python train.py --n_layer=16 --vocab_size=8192 --activation="swiglu" --rope_base=4330.0 --rope_fraction=1.0 --init_std_qkv=0.0196 --init_std_up=0.0196 --init_std_down=0.00214 --lr=0.0109 --seq_len=512 --steps=7049
MLP neurons of a small language model. Each row is named by its layer, matrix (gate and up: input weights) and neuron, and shows model dimensions 170-340. Each number is 128 + 32 x the weight over its row's rms, rounded and kept within 0 to 255. Numbers have three digits each. A neuron's up and down rows have the sign that makes its largest values positive.
A block is one neuron, or neurons of one layer that tend to fire together. After each block is what it responds to, as a language model described it from the Wikipedia text at the highest values.

L5.gate45:071097151096199182140106117119131140064117142111123118140153158101085112138108126108164157140172145147179135164195133184134156111075083133120144183124148125171131114175162119157070116111110184103094091118150136103139158132206120073098099136157131164131086129131177124082067156148112126115081121088154133147157123125167137070134119124123178061096134150145116126040155167163100142159115150192146124112083147088111132126170092111123169129119160149171138098173122132082115141192109177167074121072186146130147171083105
L5.up45:126085127113093063122103110131099156140177183174106105116149119139161055115156120108167117139082091115101114148141109132133112147114091118143100090093089126119141087129120113129174118146071111164116156179139178096138118068131149118147144076105105087113131133151129119125132137141118099140127139110127155096124192157169156117157074207131156121102137125037133015143135094056155156175135105187107118156076071127154142113145122131139104130138151107113170119183134102094109134137146099106190132117146149100121112190110
L5.gate72:145093149131157093121145106161104113128108143106158103120146109178098126134150101119121125105122142155110099115144104116124158162138097135126115144169138122097174071104111099121114097136087138103098103190161155106087088087152168134132136145184097171127110157114113110134134130174178172099199159109137121195135099079095163130145103132033142193143144169114105157145157151137052133142100177121103168146118143097181143113109142162077179141113211080112168088129116144104123082118130021092129110134122094114078093133126
L5.up72:115111154193111063177133129134139130089129098084145206122078120127087132089089170176142175104149172136148204100178128081168140139157119055090161124136143126092163123146129124083094075104126165085138142183192180110152154101132144092169173129115135145099132110115115168113175053107129139106191100069137166121127064159101165156166106117050122097093123188118191150112121113145093087113177124108118175120123143116171086145099136141181085140143101089118168120102096124118113086143101108131101084175132105132105151181122
L5.gate180:116136145148065135193188145139158096217142132133134095135170153210154164156137133142181105076139099125123095139175116107107150145165099116148100114103096178144147144152197087124129119104114077117135105163125120119153092148069095095165182103143107165092104124133191122151102138125116122185101098146089129162139179100104164112088192125157106114134121132173191112183162081144139120098066163102161092133127047150096043097111099086175142163099125099156087136181141088154100109126114133137112124111132092103064118153130
L5.up180:100155148156144106142108106082117113116129136081175133077165149145116107086096086149129120087090066118156185076118047151175129138108113137141145104101120092100153133133097101176117171120086178143175197141140108074071156142156102165102124106127057172114135162110147085112127158116145143125165122070128142150130119155191168095121098134195095085154141127112135118125175083129104179139149136078133093136085152171144120109142147111116093150129121125108121127119175204161130134084085142094116148086138154195057182174151
L5.gate535:087091106133151179140136150154143162118092109138125127116096101168086146151204187147105131147141148105108110193165110121092162076141084147166127171150159152169163089135106100105125127128133135084051110117086104211067114132115187126141132047168145105159121131111123107121141176097103137115135114128096171144128125117099188043129110152125142140103082121141164109103151135209107102138154181080157178147119155130129123081140124098059100130067105117156108129158104155131099117172165121077143114179116116089125154129108
L5.up535:137095105147135102137169158128175064130085105121103107151151184152096123142170165135136163065106139124151140137222123135122175179137150139149143179171111149149189147141085182147132124076150086167118105114102051147085103092128151112138108143129099062126134142133143054079127103128165156052107128126168127105128148125196134151133116120081106138142104107077097100121134150168075072145136119086110167133117177079146124117121103175120154159120062094124145193121185100147162150103159134094105163165177118218134114181096
L5.gate657:154128107130126145163115120164155189186078131098153134119117069098171158142116182115190129122128094107142116071142199109201159120186129054098138112123117118135190095128159116133095097131144106151130084098084121168142143058122150096180091175155149108135113037148147073209136106091190101147150174155122129147093125122122141095150134165103069155141075083134140122123130080187125153138165137114125109171163211130140139096077046183088151103045091100108144101134147146124139126166095118114171147156134121097059184141129
L5.up657:118134220150119110105113154154123133194139195109113200143121163111110140153107109139154164135080125120060138148145108088067132087044125114180114131132176142158115113174134115129145094112119109084135120188127088117104131169122098141063135110188115115086109097135135077140152117118081135103112135129126134181096134137112099155163148144111083116118097114152133120107095099109103087156141164112128117119110101137152104158126149146147106118069120171138093114128135164116160154133115118169154159133109080161159103179143
L5.gate915:178133142134080107076143144182107151177136102166156108115117142145154099189189153165117126077102100055140084114140094161099126096126113175109168146146126173126170147119081087177177116151132126144136107112093058145152125149153082119089109155166156132124181192149143132103139144175097156119123145101138101181136164126118152157157146174053179163118071038169156076118104164159188135110079131045139152078170098114145100105131135145163113153034138098086112155137112114151131084095128108078145119131140152121106142133145
L5.up915:131129123141119134120190115131094128077110170133117074100139121077119155125117140156126131121101116150144073162188107113138134150073063158149141128108110167131067158195094180105173116163107096117107138218157157047136155148135109154103137115113093103074133134158174148128115110105106212094137160169141114156216119082131139094100095120220096151129083091121094154112139104112137118171109107102090170103147155108134165118130183165164079117133145060151072145114156153130101130148157135126124127135128076111171188089102
L5.gate1123:145121089119121139159137111126138092104132123162172129086146151106190181125115136122134104115196134114131134126080136094107145126089147119191135155107127118110124134134108127104123055148153144123141153184087099096147108108144152096092145145120094111121154196046131080141126137145148149066156119160130094152158113188112117101157066147147142137123153140160179112143107125148142134159105135107104108129089150088122151086110161160118095151120135097094102170098156126111183164092162082089150124109125140097090098170168
L5.up1123:153113173177091189136179144138182099113173112179140159051084122118151122114150113122188028121146098114097098157164094145150177115139166146087157116109148113133168157144157088099162122083133178090143135071150113143184084117139195083154113112086093109152190188090137119097099105161121118154152124114137166187152149117134128084130102151129127057172071129117142119172124094173094102184139169110154108147095125149086111082142131102097136151178130078123090136102103112142146126112154111150122119164167055108116125159106
L5.gate1236:192060186146122107056130107146129106098142100124095122114158099128139112111087145090065098121126103111149111148175083083072166130150111138134103142079153156109123144185150110143143081110104169153108148116124182157124161044094155116103130148096157183129158087072162134145108163119138185134164118138082134159151158111124200122193100140128140145133138106169123146139134127183121068143112120105129144093145162156179177099151124174132068118146146100140106087129121136120153079133074109135158042150145078102169121191058
L5.up1236:129140201142169151137097137145131102122151195145087112094163107100119128110192132123208177134113167133116146115125125149139131160129137124126096154149147102157143137143092194120098177053170101083094088116132135116121066165144123119061136146084104114143057167160136141128186052099143161124112178097166150180182133103166101064104118183146129089156119158091091095094093124136115098094098123111179122117149102061115102098159148130156092080114124070133099141093125141136108143182120094095118132124138106134095110078091
Responds to: Sports tables and abbreviations. Word-piece continuations and line breaks in sports articles and tables, such as BA in NBA/FIBA, season endings like 2023–24, and the break before headings.

L9.gate136:151136195204143180136134151117102116158087153085117096128096152145084158097164171151170222156140125149121163119106130108153152138120110118124132174161171141128147118167121179076109141134152144110094103133108092149157144133120113128130151121066124155090167106081135158127142121171145084140197108136134119104161123114086121161059076126071154132136147119162160177093135089173166073130146157141097186129131151069165089147047116150128192137165120102121159163123116116180095137193113079117125106171085150108128130163108
L9.up136:090083188124123087183163179169169126147168170112109152090113120143151101082132174126134129105151139163162129077097171173080174132068130161077122181076169101089123180114107158103117122135112164130084195126136114115131116073136117157152152146120204096131140099146141112179030160127156094151096135107091134097066146103128112143168072109088100149190115100116112154133117087099098163091183189135112098164107153104119119170143105111184130128102104087062164125167136142035127047185061117137111156154124147087149104097133
L9.gate471:165172100157174117122097085165124104132197151105167141118069163185093144095162215144150161092110161133067156134075174124090126133098161123134079116167066186175168150152143104110207124149126146094085177106071143103112140117148104152071135160125140165129079164176077161084106127098102110167127118210141077121132168169100134050090124174116136112160180121092105134121155076111115157095169118157173139161093123097077077110179083134170098136158134158134125137180151135198138150165144174101166160137153101156137093135148
L9.up471:067069155143122161155104128199125162109079134144161098109152127132143155152137191122157160169114133102115039157150094096153153164124190089115167146150110101041201146170068123138131134156095128113118128130110131132110131113111089165148200057146135106125139237124089126129122128138126100184070133105170139157194079096121059100156123105103087100130127140108137129106082186072141101108152117090149118088140155113122149172096163118146134094099120134146077153125168121129116144095109165089100152106140104101091162179150
L9.gate480:120111097205173127115060111215055163059105111163128134125112108134143231111098136093081131167133142208154110123044152125091133084144143015125104145113158084120181105116104166125085085138147079119151167151133208068119173092162123168073169116083127139127119128059150158111116082103116182100213129126119124101152074105123139102093152150120084173156144139096155158109082156052130063128136140166125107154125149154098109109125113149081093123172140141091157132150147181133103101079093075099137132108156109083107095102106
L9.up480:133100132135099168127137121146121132147122127094135109172093088136106142124108128171162122148154167130164098084099146122088147168128089082127129111172142115131161162192130163112039103075117129107136128181119098109147162168143125123099243163085129141200113120122115139128150169123125105141135132143098153085110086125144130084097149158128154159182160122115118111127083055159127122132203140154138119212123141149102117129112186166130162129177094150097130131147127148102073124131139139136105133097122100148158131149108
L9.gate587:134122187147104102131146085161109131096188125154135125084153139161128126107137120160127143050071050107143177128109122105080121132093102157126100136116151155142167099099133165106101139122201179103104043177151148152134163161172105087068084148146146099134166130123137166099114127088048066139127104084054128086169069140086126141194142190097131074148192106133120069138096082136141128157117149059159113141145157191161145115102149105116104171085154165122119071081099165147185139079137098144173130122151138161104114093144
L9.up587:168129156102113107133135122132078163136078132129123153130150074111129110090195121188174120082099147125071111090082153116152131140118154069168103135135132109142171081106167108098134130119159132089106137117124146111165138142155093049142161085245187140112132086180146141099128115137110125117138177092077152149148123123110135101173111120175155145061084136113169105143121127188166171071155102178088094122131111121110174110109062132118111050152167105157105099131076067145138155108115136067144096117104125159124154074141
L9.gate589:056136119114154184088088086083162121044119147139145192141112095089127149086154138102098159186182173048105153110141123137094154137109148106119125129086128113107115124194148145129112083147104054090125128170142202127166161113097095128172076146072147098104169097137144103099144156160127093121144108138121144168072093093090067069121087157152141081169143082081158155171095084133157110119105140071115067176116203173125084101135086137094096171151152128137155094119116164134161101123111077160099171108138143108137081143140
L9.up589:069126112159119167141102090118142146116157125171069131102197074145199122107064133149088137090180136101140112166105138156131120098099112110144154134102120109110169114135119150063143073123175181113136216104086155138129125166135093151149136121067078151165157153149189139135083134164161097173122133083143128155087153108167118058145118151165172005085110081147129148143111115107083131087153125126118170116099125163124168090151118066133123136157163096135118154136090085057097099100128117149122156122065143087142094147156
L9.gate606:153054137188165164138123111180165092193098140171169111160163112127132196133116096126170196133141110134154136100107171093142136173120135126187138149171099122104104160130143122148120142060110150092169129145096119121163169135150081176117028116155140115131142118123134107109174117139129122124175120169118136139145150134150078141179096184105176116150141134108145098110130132104078100092069068156109150118109114091133106118148104092161144150184142116094119138129089045186077172149092139107129089112190082112133140117114
L9.up606:085079203151136109153195104149132138125118102192148148150161057069173159159150175115111172060124094113131113091087121110195132158144167076157094169125134112145093174206151152129115136083142160154106091123102161114111126135092160128118063175146113108121084130128138102120211137128162097122160151114134102106186133105201137114170138186100159147167148121177134109128113121127126153097137108067124092143124108111144141082169085090154122138127152123128103111170085096208109155149076144058099072107182118067104128098091
L9.gate736:095125099162128148163140161224140133135125110096120146089141065123115133057132160151120191092151140131186222088094135117122124206075126140120100115192162061086129117162098135136089114107136137112070113137165133122089096166149193188078092124146102135069137105095098093114170139103085113165132133122061109142117119137099120079131146089100127160109119168101110144205107121083143130108109172089135156120122155114107146162098094104109145143124158132065117128108147155212119108129137046136115160116099040104085114156152
L9.up736:141152181177132193124158135113164111076137166092174148123099147133049111069094160172135139066108150047115141135109096104163087111067157062085097137040087090146119091131106118129098084165155136104123162102109090101058188132101141169104062144080064103155126110217091109042142104123106128117153124101183154118117168153152053112157147091129154120176161110148134116152112095127097152147136126136157145099132150090131111170025068132122148097132152168152092151134140121123113135120092055068133133154129107125152187190117
L9.gate1166:136100158154176150106147094105143158135160097151094167069114124154184083097149140138115111084122089113195129114075150127109181143116130097153143170106174121097070164129113096137102157119131116117104187120129089060143101152116080150133073169068136116133166131121112107125096171159160123159146162076120109205132151169130047147098114159138134085154122115130165119128111047112128125123191196089043143141209156133121111054104185167109104130090188157128112137098117147123137097139166104124182133081135113135097121131168
L9.up1166:092124100205143130119154089142116100046194136139127153154127149122158182069155150162164130171203151141078152127155117126153089155101134096116125160141135137131119106137135086078134111117099162131161154132125162110078182103163070158104118115048114161127161165169130145133130113109169060138166091159091148146098123151151084131160143103159121172084100128151168176064140084165143085108146176126114091163099140115130134096107103174191097071108153107170138104167164113170130152147165082103072151142168118155178125193077
Responds to: Before named competitions. Prepositions and modifiers just before a named tournament or event, mostly in sports bios: "in", "at", "of", "men's", "Under-20".

L9.gate333:162134103093143094115095108136119127154093116120131124164087156110136112141120135142151140106113123116129100169147093205124164161078151099152087115145155184135161078087180189127153097185174115114123121170117181095169111109124068068098151139162124132205164127119143118084110170103099157078063144124167120082139092066162165152122170111082154208138096129106164141161121106139150195180135186133113114116094221152142119145225139159105181084102141202110129190147086122164152123147138140150150168139186052163159136139100
L9.up333:127098165146130074080116150131150148145092075083122066109119163163093103107147105143092096130130161102100105148153087139216167166092144141097065179096166162171193121132115089086125171152128063163185074132175117145069133136101183169065087064107135084134134080089134178126087117110137063151173142103106141087206132115132139105161139138145151094168112076207129163153166115084125099172113184112066085155154119155105106181139142145160152107087098092111174141117116132108134073152131120133184184131136124099148188102105
L9.gate359:138142134109139154156113172143101112127161199130144093160125147138137142175093174132162118156038094164113043108128126073158145140102138061104116115138062164148089095106136152094133098148111154134122085077092209110074109128109136108143125108138196136236093145086178149075114144137128106093099103132122144098112076099142166118101118105085144149129160144150168093104174126119207137147177148100125078141098128145106113173196076083093191129130133139115127143072102158073187126116085156177124150148116108071070147111139
L9.up359:124143103155118255104115117121168060142177170147160200120096117166112115152139130146156112127139102188112140171129165112108100117126142132108093190127087195163090151118087148115176151113144145072168099094149119134154105164084111145188153056138135128219096076089165118134154150187132112139193134100163169146149144078098144105145144136087153134124107102141110104077137140183163130072110136134100080184088184138144104145134102124133105117121095111152135149117143140143172136140131131134114102120114100072118102131123
L9.gate443:117169103144113071181180156179194137136112089180169148112160093120166169130132083142148148081120098128122190133065129045157117123146163093115156107148112129161167122225132112125173134165125083181114084078109188135132134097123103084129172147129194113171123150152184110128121105078148174090119167158181133176107086157129136056117098108122132153149102125179143117143154105122178180164150093132136109080155119111100126132141155105132154148150068163123115178137127084159126100120125139107143141140123176135136076138116
L9.up443:083107130159099137120120107183141196070117106151128121138102096083100146142122064096129124049098101121153126112115128079144166083107115162103157218116127108092108124129122111110104129146078127188097132087124115134139177186138144150109118111103065168174148112177163098165123124105099134094094157059150159131143157081073109136112159080183167116150106148113096147111100137125091111196145143116151121149096066130124195124126158140153113116076136130107162159126144108111124140116155086119169104165051121147109167124142
L9.gate716:108144137094089151128111048097117116120140111154114119081084101110077103174121159164140124132094165196152103097126108120108104124140114105135084155203045143104150098112100159154181089107088094116120075127117165126164066158075079148151179116144110037116149134079147182168114119171118079158089149105166141120119128095136111177058111044168100091133076054154131132112137092105113202151099099076141136097143154112100127115109111154168162133149146034109034125116042137128106109151170097122092059091128099162104148098111
L9.up716:096118157129189151122132141097089096137150182118071139086077172143186144129124108182130153157113094143156205097121088142114076154158144109083080107085124119074065136134091159107158155131143124107142154159124124133126146109107101190074122114139112109174100115103099166133163122161067136106156138145166116152122129104112152154109059159124126110168155072142139125142126100109148165168099060172114132097130160120156101133119115144130127108086118102135141125141129140124153106077182154145175118170072160097168156137147
L9.gate725:147144167090085111113121130100124113119072163149112175134084083105135089075182099078189097135103123137094145157206163143094128141143118154105140035110115208105101079134141123128095196095139117121128141134171104167111100109112152166131092137147168084048187137116143083089096086151116153129091133058154099142134129178135105127102150097129189056128102106128132139116147142141074139209142104186132149147128139075161151115158193151172088121106088095097138158151154102134113094128122107138114170080081075144106127110080
L9.up725:178132114163074137112127154120152115083075124082099150146120108139134123107134138112163115097158157106155151141125116079141128136174179093157072136090148093076095112141101154139098066101160109132065106146157159092149160164115150129137105163122112121152080091123146122139134158146102169153121126136129132126089121143111152129156124095081136148132152129109067154078165088162117148201180120168123177156112116172125130156139158083181114148130155088152148167172089103161151150061163112115123119162108124136118122103127
L9.gate1016:098074165161142124088127105148124127072127098070083146148140129168154075123071124072146091048134092069155117139142067156125090151065072121046075175144200126140108103185099155149153115153151144173195087119105142129148182122180088157147154133141189124084114153109145156103073196117103157110094164171131106121140075132129072149147096150113087134120094113123081126057146108091084136163188185125123104132069129095066126047152099104093106103176146056150150147145146077146083124151106143081149087137167185108167086176147
L9.up1016:087078152073093118151117163152144086163152143144137077123160145151118125118110114170118136059158123055163100126097090131189148130170146131128101145209180138165143134073073130105218140143100114081135148145131094148148133099124130149130218148171125141093134116158135097114114142145127124121152140132127113150103133111157116125128155137121144152109148107104066160122157067131173134182078168128163130159109128145091083110135108133094158165168103157103169128085108101158088138071154117138139184163114079125137147111118
L9.gate1020:120085149110131112155126091119082103106115150135111100139108069127144074103153138099116073064138119130117203092178100189153136141118125123125087115113114163120107096111077109202134147119161141134084132154120139139141124142075131127125133102088140137115103151103083135089059134144146150102194119100126172147131091146204102097114123165152146212094104068146098092100092175125165148147172181128121191156091122146121154136187082118138078141177139170114172076129089209119128136141096162144142101104119166124092143106058
L9.up1020:139164105207102087120143152123200068149104111167147067114189153122131098096130142139100075161115104113059147134156098121119070147113126089117134112099147162159135125139105165123126154131127134163107102096087157122154114102105132131114142057159123111157121138105112186060127149160114175126151158115190124065136105133156140098147092127208126128134121101157096161102129158149150133117156149216150167124143095116128122115150139099166175209115166098162075076149151125093102090146034139170162100098161155162128065170154
L9.gate1124:097122081171115132098154127100101174153144173164141106114136098086073107109158143160172129119149160169139148116155099095087101124146075109146185104088124126131110129188067098078154154168144143200088142112152132173162224104075132155151137157117177179131114111121140103159081127111127109090127125089177177109108112202111091173075071019112146115125082101136133154171123092137104133084191129218168138153104069155152121105123130111108134112126097119156154089100224129148148113115104136079177121141149133105147139134131
L9.up1124:109121144131147150186186137077070128121114146162130169181139144093157147147139174143093139082146128080117112127100136176103155115177118154167142174143156123133155155101129140152097122139155172149106132188200161138120167213106154086176178181092150065119140211168097090129127133124131138111103122085120190166068137117116090155151121111116158115123085155159165120184148096151140107107177152098144175151081145163051151150171128132059167119123156140148165168085102111110093146125143151154131097109147122165181162063123
Responds to: Prepositions in fixed phrases. Prepositions that finish set phrases like short of, minutes of, without, upon, due to, months before; also some table-cell separators and scores.

L6.gate254:158024109136123125137099135144121096116119147143176142087171164155126104142160133168145077093082080095180109125120068167181111141137084154111105108134091128156093118142120073138123079106102112112144118199140099098172146102166196099147072164105092146105199113109089169155132128171108089110066197129097133143078083170131135107089098102160158119117115085163115168112159128119159085066128156173127158113097085133123153129117207147144076099118140083159159118159113126101131098131120213135135142134154149139144083078114
L6.up254:120112140125086095150158117143137133090106131139087197056162110183159123165157147121054149135093068103133173136162099098127160096080141100112134121122118150176133115145143153093071151122060081116128141200111113119154115133113141097115176164155146135109139119126183136127129165183134156102149178102113129064129102143156102116162132098137066132129087078092119137147100156150095174103152139056095152081110092161140143148139157166163146147146132096082152129154182125203067160130111091169093048085102129132140142106035
Responds to: Negation and absence words. Negating or absence words in narrative prose, such as not, without, weren't, failing to, refusing, and also before in sequences of events; weaker on fragments of names.